From a checkpoint of a small transformer trained on Wikipedia.
Architecture: rotary positions, no biases in attention or MLP, attention and MLP in parallel.
MLP neurons of a small language model. Each row is named by its layer, matrix (up: input weights) and neuron, and shows model dimensions 176-271. Each number is 500 + 40 x the weight over its row's rms, rounded and kept within 0 to 999. Numbers have three digits each.
A block is one neuron, or neurons of one layer that tend to fire together. After each block is what it responds to, as a language model described it from the Wikipedia text at the highest values.

L3.up904:476466519530484539596459498465508511466539500434459517534420566500470515471438525436527529501505539509500482417462577491462455457541515490465530514540507449520521530531467575466532499464546518478521529500453537500489520524548479492517487425515559557504559521459477561456497561496507540482
Responds to: Tokens right before an expected number or count, such as were in census "There were 555 housing units", the decimal point after 0 in percentage tables, and table header cells.

L6.up322:471479486513495552527453517517529528505518475508497523499526447417446533505563511562515510514514479496481464527459561503512503476433498452537464565552492537467446483509477506469478463422528539485526536493508429521448571598477562550492523434520566480570521472485538605486553568489576541441
L6.up667:556516485549523507492512547488528505469514491537486529543529425428489496470490523477483555544498507510447454500438529533501469502481483435426466578503492552475491427480496486517578519487533549468512502491511523486546462554433558596524464422459576464564520464461495535468504512528496454458
L6.up794:476524486614472523514474544499497516466536496505515484529442456472486452515439515497519497515479475526475478441499539495478389555421547450465497563527499452522500443498537469453532521459531548513508534525487526503541553541443538537541430419455532499559528491502517549441487504532491479492
L6.up814:569537475555483459486524504472506531516507506456546482505476486426466494503512537564456528504483458472459483510482500492481405577504504454473526539474473483495511500491491484479636494548558424515532508467499474481456547477492510521520430440481548466480504453497534522453553494510564477447
Responds to: Tokens that complete a unit just before a delimiter, such as the ) after birth dates ("born 1956)"), final digits of table numbers ("145,614"), and word-final pieces ("yl", "ers").

L3.up883:554517506539558482498517497448503613511509476488479519537496433466478479450438506437446518609399523450522553530574563533486458527556515479504470571467547439517520498434524549498508512483520500548530521507483512549475432529537501476480423468473510519470497485514466482507442531432571503478
Responds to: Closing == or === marks that end Wikipedia section headings, as in ==History==, ===2010 census===, and ===College statistics===.

L3.up504:506493496497450492544436527480485515495514488533534501533466525449459468435465494537498481518453484510527482480435548524491500528532548535449566468452480477468508417450585503501508566472541530489524486480527513492568553537536539394480570588512540480531519413508533481552503533459505516437
Responds to: Tokens that close a date or time expression, mostly the ")" after birth years in biography leads, e.g. (born 1962), (1931–2022), plus years, "season", "in 40 years".

L7.up29:512486441520500530499477530460486465542520471482429504518514474486489496440505523523546541492507486553447494547529580612453553501472501500530487487475458536560508483520457491470422449489494506407557475451502496553480532489452503540553514475498554555541420602554611474506566513435493433482
L7.up35:513524533481541509483515581520488526518512473547427548481515475545568516475561476516494467476479407613534472549538543455585467529422473489471478539494482468490533527609467529490504428533413472521511492416536563429474518530495554603496494522505545480526522498450567512441514508435493437496
L7.up159:451523477512491467504531582542523505494505476553517504522531481571521467477503487538498472505507551505504571500551507549495517462488475465507445497513543463425525518540463479507501518489551562526518458543523524574517517551487510476520510487494589462599491488455455521516472541489369487524
L7.up161:528520527523464434488526520538516525518480434554481506474476494509529589548543456543509465470459419516514541482502592436434507516485468462459540513493527440485559540505555443496442465525501524448523537452571512507523500458448490543546459498471492526587549577482553530446553486485485509463
L7.up162:508531472527529456486472526525436448461471528482467538508514518493494464583497499454597529489508465441493504468542444571449441552533472511489463479541481489497496512459547430559457542518497486528510492518465462522475537467528515545561458503442438495467521514478449510490471466585402458525
L7.up182:446537531508427458528516537468504523471540478504492461543493475478461500498490444500491393505464500497502484422444552479497490510578530493527464499442501483542545454478502522511528568464514551535507511500551512487473457530523482504424517470540511563468437504498526505509486569490522481544
L7.up443:555475526529478504486437564470486479563488532478432492551469472488436556577471468450538557486483460547522507467528531503491476532574526526500568521450480511443461584484503502545457508499487358467508507505493507492460523502502499531528546549495419501456477581530488482453560478524530536468
L7.up459:490508501421478448539463570540564612538537499466455445472552441492514560611535586515548547503476489515485534543488509518460573470542443463500580452493461436530533510501458550405467514491503539470502469502542505511495512560532474452507509501452525491589531511527554488520537536491542446443
L7.up480:568562527480544441516495503501461481500541499492514445488549494560529477572435522450574543498476482512514442490487472509494576522430512517465522484532497429617533484522550502521474518542503521500491474499503529547501508534462487535504460468493473512496516478512524430451481475513400421457
L7.up498:525507542479463532486513528542463554583529500495470523481612451491484562506543518508485513460483449528495512610554558499516531518504497460459508519437436470518553493535476487469459422588488356522526488464573430380484515530512529549471495475524533515461470488453596510497575521497501460449
L7.up525:553531508386517495376537538509503490546504459563432507542534466577478517534499461510517499518514529528498496567512511467521560485511419516518546504526559550597527549474525479575454446588508435502532501451511510493454470622543516509487501472519512532480542520436596483523570485505491493512
L7.up541:603531517551502514547482567518540496563448536464491482490546418424480612598479459505580563511518441514519451552516580520433512515582508460480523465471444523475525471465522522482435450544491363474522501420526493440493513479500475564482509527480527556535505520480498494523547506574503472467
L7.up545:549515446410452517530457505585452523456531539557492454517575491553535542535445517471490521501487509509515496524584512499438587521489454482515543486470577487571515486594534437544491488575455464460490465442543564486531469539501517526552483418544500466460585551494543510494491497514506396477
L7.up719:512507432567501534453494562466506438502493534571487535499451485544475456518534454487566503509493501522526434488493510532434503474482484499462516472545507522444525541473464550532450498550495419468566495519468521526480452525421473588504508585474542537550497498505503501405597504488455579513
L7.up789:552519514399442494526488560516534485559500482495488488519571458546502556545446461497568569509513481528499503553501568568473590474558453471510538450517502440536547554478515459539422464557514467467547466460568533550525525564515493513513502479435452532495531571479556516502528529492433405459
L7.up847:459516471494443483455517505530496512490500527526578520521499500561512507541446507458507472494475492498553651484552484521489528518490440482466493474541531412446464508610467494499499552520489448498473484500538524502466515514553498510458500504439509418589580517510487489468454449477456460510
Responds to: Tokens whose next token is nearly fixed: "of" in "one of" / "age of", the decimal point after 0 in percentages, "|" separators and "aged" in tables, "in" after "located", mid-word pieces (cr-us-ade, exec-ute).

L6.up146:555480507497517558504487519502540571519494437493534480495558472569481472488531537531503515476517485555462459458399495512562419544535564493513512484465470491528501496464520478496489442486562570579462469512536448493487529479499497371447477515504495535500454444521500439512496520432474473495
L6.up293:538517520501481613515443479447504490482495549493465521505462484503496476485509491451527556492474510531494434480453467552484451527548505524493475466543475501544545531466545506466445514505443527473500474563454516515524454428469461488531505568476429511438462566528450529490494561534508488509
L6.up452:543482535429488612477418512544534564553529463551466484491492467520471499468534465510516518474506486552524571494540493500531556517540470528481506478495528448491501541527501464484507486510502545516538444499553461502483463454466535520535522513501485524439463513522551529427520488422526489516
L6.up847:420521501489451561533423530458503531504511542495422501528516479440480550469523518500460533524484508536456541515565524508432444523552502493463453487501473533521501489557496492420474531477432508462547481530504518517487522444444519480544491518471487487571468532534516500494544577501497440488
Responds to: Closing == or === markers ending Wikipedia section headings, e.g. after Biography, Track listing, Composition; weakly also word-piece endings and table cells.

L7.up67:471511535467509572496499458476472421434493516567501524527447554550504450425531479495469434474489476509499450533502490438525470523447480509445434495578520506581497492509526510465552543511397566446539504541490596530505469440477528532534470478502477441453480558541523533525508470476508519537
L7.up166:471576507573530509451460502488498481423537530499512512529483436479446549469497494499440540498450446498469539490443580479502554454522502425542546404472588520511579450435501588494522519506508503551522477565426567523440560520501574402533477489463512518519534532480575521521471532428512424528
L7.up179:469511473540530450537524465492470489468495464532588541501505497542548485391503516523502426511514536495484547399480492498458464543521476499537475515612563565476412446508553440548519419461486551506526517455461507454463496435514533471461465519545493480442489525497546513532390502498514448500
L7.up207:492531515613544477454479523421437351510476462489505546480395513527495445496479428502500531533508501478468481429472488520539429496485556549552467504488526575444487527487491485512461502451523536481475564573490528570446454469425514498441560573466477569514401494518452520466448508471499564518
L7.up285:494496433548476428563535551500475549432507460524453489552450493559539460510529509459520431516455541505491504415429538464489475517466494517496563492404500491485494473503480493507461477402490599510494499526488520501548488538491461484514472509528522469569461514497477473467411468500461508481
L7.up299:535515514450484589493511451519453502521493506534510497505534527519548547508449423493555521488509511441473441493488496545461562503517479517480529487567487521569429464485555458559477545462497533515515497502523492442516474451548524470456501427556448513457485531515466466476418485562532502492
L7.up424:411462481498478572460546469517458456481491499584504555520525532539499436400537460494497446510494515457489535462517471488505413495532523505452441470523493537547487500511482441503459534470400553500527455511494528420475451482477551439512479518513494447488458582530458512486481469522466455538
L7.up483:455495523507486559449522452460490458501542500556485509544397501545470417444472467450525478514518473545515516462539495479541441510487527513440459479529502459567447524484470504466508525501456510511528509572506525529477483493492521449572484553537436466499447554577492497454489410473452528541
L7.up582:407527456582504500468533483463487418494468476501552544504480498521503431473481491486486460505466498504491528461515512510489446508467520502527449436513528501483452471531533422471453462408435556467491479514539477525461489480435505454495520560506513501538425590543490487475455479455446474488
L7.up633:478517523558527474445541505426481465472476472484552535501453474582518408476450423460541469502485521524524490434481463466545439528462499496446455508496512475471505485485529478572510483456450454511519496489517505462497497509491512502483450592500468494432456507515478475427439427453448513520
L7.up679:472522525463469531503498471535466476509486530553407477472550458530526467479535548531503497477507507514501502512560481511519472497499492443463463451521472488593506488489539419395456529439502538515536509518541524398467448487515561511532465519499505528502466578517538529504496561518495445489
L7.up730:464529477552467537389459498477425489492473499551484513516501519575499412400562483523466486496516483538510412462529505533520412519443535531500525474467483540477500585531464503466472503449458483558473449613466449454450476527477496512537539551513502465481419513521535498459479540502526581515
L7.up860:545514520492470497463471568530470444564484508473472471548460550560497532504478480466543451524507417454538564490521528429498488505529436516468542525492502583440452542530460473542559469549453469528515479486493504467393432509523490544487482511552467542417448502495506473472455476459511492465
L7.up869:534457465516510575338459556442475456534486491543502530513505531611513450457495487467508520517450501555471472496530485592532461495492521541560481525491524531472489555533557450537466507469496447535428478528475425533458503503459502445444595518494497514497444557492535475452518548452538505520
L7.up893:450489517455504522496545499434474450568490447561430494581442466552480499507520462519562457505491501525480476507431524502472464562558493505489486492464476579574465511409478488509487509508496509440590509537551543533541481471505544476532459514538445529503493595577485510486558439520499516472
L7.up914:487566487522501540450544507470464505493459505502514470529557507586487471526502473469515512508452482532466410490481454506550479512449529524476561468579464486668482522515486509488433533522486493541507454570474522510457460525473494484393508497483498461514407419517461417483508519500449461487
Responds to: Pipe cell separators right after a row label in wiki tables (Turnout |, Islander alone (NH) |), and second-year digits in season ranges such as 1990–91 or 1963–64.

L3.up548:443488516522454477482469537448503531497525523522472525541436479516484514502570481502571499523485459510553462440463547560572383472516604516517570491465469457435493528537600557497513540451490543486533543475489489509573446484486492476464483503531484522501519456457548461504506571544565532471
Responds to: Mostly the preposition on right after a verb, especially born on before a birth date in biographies, also on goal difference; secondly, pipe cells and numbers in election-results tables.

L6.up66:573515490488474550546497569495514516537510537547385502555458474536468543538467471489517529500480487531482510522560526507467524553467500501451487497521514399512569529548501490544478528557490428463530530507528571550529508476452514545516485501499470530561510545557426471408564437540430453477
L6.up101:546533550474528496506496478463461482564513479464495484508453458455495583600469498521489525461535448498503463555485520470520538557481510519488526506499475466521571474460465494474556456565561472480511509482530515526486524465548542548423490510506423509456490446479486493483507509519524518472
L6.up239:482509510428501502479567559476534481524527474523456533544477493585474526547493474492509493533484525553515470519516483504509520531560475546515488488546514469536535527465455528590548530622495480498579536529501529561514501568559525467483507520443460498495518489489438504459536511541447485486
L6.up691:561512526536488512545516581539500529496515517561469500552477510543479532484521508451446504499458418536554496504552540469529486537449517530466511506524525393505502503559498521556513509506451515459497468520516545559554505486465484542492505514477482516542433501517443490404517467508417467463
Responds to: The word of right after one in phrases like one of the thirteen or one of the most; weaker hits on word-piece completions and table pipes.

L6.up224:376514498558508513475466547499522523520478468481510528473486481522481504444506526532449492514513451452508565486558479519513452486490479416486472495521550488444533533591504436497452473482508497507445474501521425453400511469479512471431522509459547479561484504478440476480471490426487482514
L6.up661:504471520518500570506444542447530504530489490518493526516461500476476486498482492468480495518540504461520535541492535534491502476527461486491486537505494493449525528489539496539439502488471472451513482508497462482470477426437510476522525554517489534588474604487538519475523558506499559500
L6.up771:582485483524436575481482518508487480506481543514510483515479503492482496506505465461461542451475487484560418478505513549459475493450524602508517520577488445465476540511481493517459563462527504450516465536512475496528534443419483507527545519490479548590430520520423517417506477473458529505
L6.up927:521510476557452500455429528525481512463486511490478530495440478469495434521493525449521531470505467497490478493545516521498433450492529538510495520440488500455515526531471523455433507374484527489460466530526435501459525465455460440562538528502522501581428508510479509457472543476484600514
Responds to: Word- and number-internal pieces inside infobox, list and table entries, strongest on the dot in website URLs (lubniewice.pl); also digit chunks (11,681) and fragments (Adj-ut-ant).

L3.up182:527560444473452468596470481454508528592500437493454520562507394515511554501418488509515447551473522437555534505468595466478477505567586499499495528552488537537462563494497523512539588517512495536535480505474417518514515556424609469504496450508477483487523501437529451491553513490493477490
Responds to: "Total" as a row label in infobox population lists and tables (Total: 2,950; Total votes), plus weaker sentence-initial words like With, A, As.

L6.up14:499505501561502427571523487498514544489509467536500508487421525453487515486528493494482408476473496433515576503503523421501494513467473515488503515456539439438540478544509497502540480439504546453517532472547541525545475425476500551514471475504539490596517476483426487430462438469467558496
L6.up181:472498489526538550569459534460507507474503479497453475524508486433482527477448452486451556501469427471460489523505516499494511501493508518495443538546510467513529498531533490506513514495513544380516459467531576547563494429426508523524475483458490562565476564512454467466536523465435441477
L6.up217:448495557553467547553515530525508532491519450583439497520483500509464517414570446501432431497473442465519545518505519435523464545483494503454414525511503447481567512513539460502495454540436583423524455486483538480541495422473535495529443509520491479524487550468415515451515472466443450514
L6.up650:538487556542499579570524498531491516446504493529544491496566530439507503417530458463420493505463434447481489540506525471532447530499503449470422541561458529459518493573592473441523478476474571489498452508537453428539500394465545512539480540546528512473456563469515545534490531470535498524
Responds to: Colons after "Died" in infobox lists, plus "of" after end/Professor/method, table pipes after "Republican", and "=" closing article titles.

L6.up327:510442532383519537524517516555537508449496458534500458511591496579518494402526489535488491504536569558474414475456473509536507485544536514509520495515544542527504524396558494563494508470516594551542512503465494493558445559530514456525483508496506493416522500462521521548512522500537491505
L6.up828:454484479522538528402490538535470492484485492511511533521541544544535447457514504450482478512510546510498544441528453531522413475554564531517471532470530545496493540481535501520519522473514536533447480542473449468465490560463484482529513502446518500496464526462559489491495526515436497511
L6.up830:545483534482516489519520491467524508501507457513559546498514477507514479465545570483517485489496552500480422469368491528513463499574513540517547487432476544508498524413536527526438513501490549536517544536494512482498472454519487517540487523521492521473484499497584503495502523521522540509
L6.up836:495505505503522509423449528456513400535471541485492528513460547475484484517476412473457549523519513512501517482535483515503433464531514534522501543574510562474466558448526530528472524467477445501458557530451460524465456551445491486510565526456459531476491526484490553482544562571501558506
Responds to: Mostly "place" after ordinals or "Fourth/Resting" and "time" after "first/Running" in sports results and infobox fields, plus table-cell pipe separators.

L7.up108:522506503541517482526416536533524513547468456471540457478582460478492530527517534532535561461473455533481468508454570564426513520532471456513556449530461520532519489491513473479399420493521434447538417442516479482520482486469490548481486434446512551505499462470524459524495546480504428458
L7.up178:516446506492512500460483585524483497560487521498514525502456531567485518473510497530487539485504453510481472488508495559481426513498485532494535550442501533465478520507514414474455493447510477556509476536576463407485522532499552549484534474539479522479480530482538541497502485426559500470
L7.up302:476471500455517591437503501490461449454468510564438509579458592614493474453502435486410507476469506512460458531511512491549437517522485546454470484488518548533539543519539487549444533455478565481478468572562474525530482460424520501508576515538467516538401596592495486414527499458478563497
L7.up309:478537512624537554500486561431469455506475494513450518515465519544497442475496488452527489524496457507486490453486511517560393520494539530482470490553505451521458539529496477469429486446501496466487512558510478581453523485479479426398507548478483524518367535581431424503501462469464487515
L7.up329:527500561463502571517435525420488472510505482524399434533449479537492528513496487509473545506508470548482477530462540487487511523566481513498494479524491505524503585492499483465453522486456512429516492536549547539526466479516474518537480553491436518509471584576526478499571469525591509530
L7.up330:530546505652529437551504519440440572493474517480498570492458471463507559523529538496503489516533493487513567425479513465508387505492519493481509468422484517460483490557449501464462467454507412512453564486469473494443552448524497465497453548594494462531431502524418464541495533522558478470
L7.up526:527478489557536534478507522425488500527490530503487502524430534541477473507475477487491525451526494492518475499505446528494426469566488505456521498504556512505456550432537492475466482445477517521480476537530499422440480490471504491558526514531476509560476563543524508502490489501514587503
L7.up634:610520503474518511483509513485453508489484503501516459542528472586513428550442496490574526504488504554487416500480512507501543506478503478469554505497486450600528544452542497562473503534528419559525509502520504512510531536526475521507471456521419523440501497543530452482536495590488469488
L7.up655:471467495577474512575476550461545528492485503561478480519483543459513479426579498537429482482510463474440429466475549508487397502529478480460524553523478497435506528482472553455484512419479546483570520538527494487536499480491519500525494530539516498535405537534537483486538550505535578487
L7.up673:506464543423509509500516527520480473576473504461422527540503464498432566507545507529562561501518493550473463559490507551454546514578458517466524469482440532541550537489482495533492486590451424485574432470491507428484492486490554610501510543476457522441502472488492461432580466509534474477
L7.up682:449524481499533532490509512475468477556474527477458511509459478542474499525467491504555587493509482533481537498524476561447469512583473525504531434457494540530444512538532464454433470496500504530484426495519496422465485442489520480502535551514491484506467583548546489454474489481526493481
L7.up710:507493544447439476572423458537501506473502460509464441522498502546497525493529585479475520499445501470430480516433578511478561514495477511500532506550466460515505496555499467456443497455548561409515465543556484552570477447513482505465461502546449527478464480508509491525506514477547488479
L7.up814:574509517488535496483471571446486547520479461481434464500490467583503502483508498511481546471478475557465468507475504550482465522523511528507544492443504489501511586519496450518431478462521462514523414511576494487461501491489475504504518526513462530489463506515574427465539548467548501484
L7.up835:476517530497487537449486531482550446558456517497540479456487482514473514518529499563525581495519419550487440527495496502485469470525485468519557465531501547632452572473500486412441492497487466517513425508531508486432441567486497531467534518451466518511475511533579511477585548486620535518
L7.up877:490548507519516539521448543473509502504471564508419492478516457513474492512554533549508538496506500584441462456547488550465422505542556491484525474431506497522533560508482515411453496539509441526520463551480498507467507475475510545475522517485485454450464470549499456501590518517533487507
L7.up945:485507494519511512440453492531487560525469565551473489518459584532494481481532554481495499466455506570496499463545527547449422538518516520487512548455483462470446549465516475498451507440485520530490504597506460448487567465453500540505495526511433463515464524542497487453544534530467546503
Responds to: Highly predictable next pieces, chiefly closing == of wiki section headings, table pipes, colons in data lists, and of in "age of", "one of".

L7.up147:465492532533480473600512479486552489465518451530465507477447526446475581477505437529502462522467466459497474507491612420472531483486461508495496529490486522471530475524486503515485470535440600355521525453512586556531493487451489526550471494537529550585516548509504490472535450470480542473
L7.up153:490530579515511504498444548525442428484525456601449478501457523625522508497490454523507534502509495501513489531483514523521506499517425544491512483578457457536510579556539461478483540501488589402542419551502518566508503475542464534555498512570488537528490579589530471433532457496498487487
L7.up226:511498537492528562552463517491485488491495471528431487463498444498445549509534506547518556521505519478488479562489529482507535487545471509486516413431459546593480549498519464409486585520550584461524485491558533537517487415530503523521480474458450544528409571551499443502515525568554479485
L7.up232:487536544548531512606493482519475455455507563562461478498447510498522507450514496456492483492473438516538525491579515465497487510445481495484433510550494435562470468600524486424502503512412566448530474483483527541494533420509500517506483533572481478475466540565442502504527451508451434510
L7.up289:454482540539481504577515479462468508474547501576476510481429517527511562425542487512445454489488474479504503521491583450482496490476451497430523502523489457515485508479519486454512529529465601423516478505486567526546494477494493559555449541566507480553467562551503511434558424484560557502
L7.up306:421475534578481497521503487561526472487493521522443521506466533483464542439574467435445434496493436537476546498574552447509459515461524487469495571482564502436511486552518466464478480492424520429505472505500494509475451463457543566561540521534515443500439549455544547466548496469514562509
L7.up308:513465534424442561545456451480470538504494518455441491542485495428468562439506463504513514491486512501514497539478534513434525544533497484446503483536486520525471531497536479510483561484437544491541504538509541457550540436498454485486461526502415463476444515544456521509530477538521465487
L7.up316:517507531494504527571408537537505428459537486568414487506476500512529527506529484494526518536519489502480386512475547488443527463507445499511546477547464561531489579511511513454451545474484594418536475530463556555543420517465460518544512516549504519523468566507491530499516477509552570506
L7.up380:443481514571460546511476494529479575529481515442535505494525497400470519451553545524470517476495429453497511521578469557434435495492478461447472490480426474506449482527518541419508561522428466534485491529533475368523501439498515535484504517467488463473510517520486493488518542506518471484
L7.up402:489495516539518515560518459492472525504502446547482475501455482447511542392509488544444436463528493437475438514461585496479471536533436482440478509489477505470466438481507458459525477472495579418590521479595550474574507396509514535540440495527516514497445572523577513492476494483561469456
L7.up462:439553536597501507525539461463494401500523514553534521472473464497496462504463487499504494546511497470531492502482525484532524459458429461500495532522521476634425438548533432480466525422453609483503497467480547496455454507483527477469523491515518525533481530531497496486479490487507522532
L7.up546:465498526554450495606500535541533553440510483518571460490473476403540460523488543469462512498488486441499461511463530504447460507478477479477477553496455448532503487468507490401486557479478626472531451501533513464588448474464465464545452475505499458599543502486496550517437461531503551528
L7.up657:457521519510462484511445436443505448480528466524429501484463519476516481437530456498476449512478478470495487543568548452469498495377465518475463570568488506409528504471517537505522520509473504423522508547488489491504473467444486534526474556539517519562452548482531560451548504490488600502
L7.up739:418493577533512482597495551498550500426481482445437481490468529420463561467565529536412533494518458472483548516455517450563483424527483489485513514472509516465506560509458517430509499449511596397512449500509481579519508477512463531511515497426531500564447510508465521543533491469575532492
L7.up753:531484487502492538575445505464475558479515510526363451500465527487523563493584500476469503474484446515500536503493523496470469524535501504521531486486501510535477538510451535436465528474486509431509449533495529529485510430506494451516486559539475490517446589569532454503554508499597473473
L7.up790:541506556431500493555509459510506480490510495502500482480476514462470559437505493487467494467491471467489447525437585448448523495536445496445547518491473485604497475501512463495528504530475600406571484511567565503589500476517504569526452452527446504452483488542569524483554448495545507473
Responds to: Numbers right after "number" (peaked at number 13, train number 13168), plus word-piece endings and fixed-phrase words (anti-, age of, both).

L7.up70:480528527424505519411481449456496489499560543488522516530503522544467454546497612486511561508517505506521492563459451546520535479510527517399492535573532393600501501503483513390557542512508418531535467531501509427473501488549461545524480533512469480524440445444533511471514523576514523502
L7.up94:592562471636523453554559493478462494522561535456557535430477484507508524633453510402522459463512473449559542528474494475545458568498543516491527491469471454533492413510490540480555453612533444588462542452505519504429577486546493569463517501496479502498529399519493504495495481534506474519
L7.up98:496485491491479498484539482519447514477505478561568532533423546539462494446468460472465439510503544456523564488533501495516493524459483552462457509516530477415441502494483470574579527481463510530464496502531489508506584486543529479471463502523475487520481500532415501454421429487515493556
L7.up115:520524498645555475477479492393466460495496502439534483486470465443508484529459533492515524487503464454498509489477500512555475499443580486505511499372477491528523434410447537479608504538601491441521552458475561589474492466520481582499465479469514544544419457514535457498519475472486524465
L7.up133:533451481528470487574490530499486508494469497437509506493531506419469511473533437487463486484539519547488516532503593452489469518455537507494503543470526460454496464481447583516519471431445482510503460482526558523542568534483517538492494421462536386470505412488540506512487442521554486519
L7.up275:472523508640513435579472478499525452452526513532570486494467510434529440471460543470452457509487473441489539453510503470518431505435520519493433564520500426421475455551450493433568463504496560482476582474489514521499550474510508520491442485458521488494500462469469518559459460519433488539
L7.up313:476493449486459515489452445538498470451506557497486489468527506380522392514539515493481514494512508471480422517469510531449501477453462506477483557468453493498514477485492537424599529526511545527497517547496495475586446491432514563565447432436470449446597497474532566516490480528511523513
L7.up378:533524475596488459587495520503518462432475536614516453542464537488541530516475427470478468533485473530503474418504559467466457539436534524473510556515559485485465455480504491531463507475499494456521519484471535633576524543483470548509471480545510477513507515507433470501516465539435488524
L7.up405:491534472630493464528516449492487492503522498495486451508478462433476460552499545496525459495478458522482516447495539443502474525411564498459516559523490420562468444490487498446529488519512492495501546502487525546512533497520486549467437429405471502497491420495468468516500448532440452541
L7.up444:460414525498478431471402528400482468465512513585498496538481527510425547494401558540480447526474463551474509497500468583499500560505482497462515533499469465556492520488507437471463555466492506572408486574530489540527473426608522471442522522420473446526485506537489501470541531510514501478
L7.up560:456503532561523539477523453465507442508496515530504473495475508450485550430517454520385474460518442469470505585555541510545506501418528484465420530498511509521531437475469493458631555541495549430527533501489534536502500430496524600528483488524536525560448481492548516484629509474513571494
L7.up568:529521510552513441617562531520498492450499516597565506483500463430506477522494469507513493535511516532576497442491480493477503528465478497458477538550550416548514483437512502527485492556460552503574492504468525526549480475491512552480513494485525514526531488439359531560436469580451555523
L7.up578:435470498465489494537454493534527470421483501495438540535538555494484524370529487459461468502493525481452501516557490509521483477504553537479429506527511524353552523547467546484558476590539515462430517558500444538492539472498482569506518522515518479509443499505501551490507523501493510469
L7.up662:476500480578495521513529474497450577483516486513478533537464476501480448520479494465541454493503568519504582409522479516493416552536546535465491416480501469481470470509498536463484524465504540606484537560480509446486543483476512455501470524479495470510459482554442448468377425507411478561
L7.up723:508502484612440481543483510472514561484494524471595445482482450391499422596456544461521494532530564487503559431500509513443491500476484481494496552445488412457489477469451547473543558460510460532478574484524482459498527529517469525479475511438475527531504434491514447513460477524510571554
L7.up927:410484467453523488521533409538548561470540506521509452477544520456517442476523559517449441490475464481471520507529512444574535475455495448476468546488498444528480435525477520429546509492479573516473543463529484465538483529516537482544451434455539474529546493467555537558462470493454479526
Responds to: Closing parenthesis after birth dates or alternate names in article openings, e.g. (born 17 November 1962), plus colons, coordinate N, and word-final pieces.

L7.up14:518518589481554508462484478500507468478474529547586548488484558609524457434507466503499478476516524517520499442499476517547514495480481516479484557538570475449543597502541483575457479585457463486465516553504439515527526458517502544522520560530457537408481503460521581502485533477493564497
L7.up48:479493451497456538493489434462540464494459502442433454479454547458477463587455446502559563495499495462472485519417470544436528503587485481501516476571499508559488464409503486512484529468523503476449551521492456540510437410449490427521532487445399569499499575566443483501504553515527553473
L7.up114:506454519489463508560495491564511454417496543520476461542459567529514508533462467439471497483483529462534492517513549480458524508478448547471498568549535440446493475483544478567523552447489565439457541493495520551566511478488503516571517453560449458513565599551440550471490459548492538489
L7.up219:451520514468477543445518486524443427478500557565504497520498556526517503518508448459431489466492456537559568521573485516534451538461524497457462529524542458553477581502498462491504557516489446529463489546529492556477535509526509444478527458459401427515460505537430524464555506555469515519
L7.up279:507482527419494487498533514475527539508512463464457468537482438546509531527497575463471449555448540467510510504501541564479446466522514449485510511530565557497475488493506506498602567469525472414596437423511471550435550555451548475498540429529471479432548491490504529553494483452502518479
L7.up535:421486508473508535485431502526558427501490514525445479529440563465512542508510504526459518519523514428479482611468513542428539468529384518467486517548513516451504494442475490499499530481488604383528527552499485608560468468495502527567505467511458536541534577511513527492575486528467583479
L7.up540:471481529499508468403519478488499400513481467472624502490528495517557487486416464503462449532509527473512503439501541499488502490450497469517457563532571493494452473477537364568522505401463549485482564528510470467522456501480532474551512507500450529475534516462554558496461515494472534510
L7.up570:558473521558464507509506534504510516495508528538495505542460515495481488533490483447553494504476501518554403460497572499432484515467516546469561503444485447495470579422512505561452534504482489454518534547474553584532472505447444511616508506557464496566503567526456472410552438512451593492
L7.up586:525527574557505500504499467478492424500486499548469515506410526455476482507519432454507458480489419510545466527493579431537452502399490528494496533503477515477465532487534474468437486419439473414537536525536531504491478475469531588527519546589454541523518605500490547462540482515510614485
L7.up592:520500529496533504472490469497534390510481515532503481546431528506513447579438477472503499494475477545498443485487518498483545503453485530504475591510520433568476509470555451518532569515477548445519557512507492624524448503515478549564525449507393524478519509541475507469534442559471583539
L7.up658:493476538473503505534478512593491486566506515499444504538443507518489561501473395488526511484511471466485490544548530489452568495476441463417475556554516434460515442509600467542537533500457538446519462525554544510573479466491522562613499481579457506485530565546509538394557461481467518434
L7.up796:522478457591479469506458539504513546471488513510551491536392541497538457507421478441514476493503530454511559405519480522404509524469495566506474510479540464337519443465490513590535520432470515469461517494487470541512522453484460504571526499505509488521490527488439518455365471489444513511
L7.up820:486475526453461520492492400523474400473488490543570525528489500496507435450438461452450488485528514447484462504483515520472541508468471524498410562554484452480476497457525446548543522486486588473463546472531493524583507424559550513578490510539396519438488553491437552516458464508462528533
L7.up845:520519528439471497576447464524528447470472535513452427499496540457489577499455479484466566469490423498518541534513495475396555487542444479459533513582515485503484513543562462507518588446489491456512380470529522538547481477479495591544494466475439478450516555546519508485542505528545462467
L7.up868:520530503547473466487515532507480431507495484612506537510437498559495501523479450487492462541534494453556539475513558462466514495451411516494527490549550470441502550539537472559464529493458501455498498502517520531486465492492525531575541522555531524536521597491462538420470423498461551497
L7.up892:493502471540499494549466457411517435502496486527542513518412502519504464508400479415543455514503539479480455432411538554400519533498468566534499518488523473427464464378512486589454526471518498419553563521457522641521478428511502520549490491542405505501486557532477484475440497522469563507
Responds to: The word Total opening a summary row in election-result or statistics tables, as in Total votes, Total formal votes, Total students; other hits are scattered word pieces.

L3.up166:559548508493533540496403516495529532472519504532511462510497459495498450496518468439527435512477530555480453395503553437460447546494516619425480527525451503506420539483528511494492542476494531516532518548492493554558542492503478493554430495497485505446513515557499454484491438488543508518
Responds to: Closing brackets of editorial insertions inside quotes, e.g. [the], [their], and reporting verbs before that-clauses (said, reported); many other cases are scattered word pieces.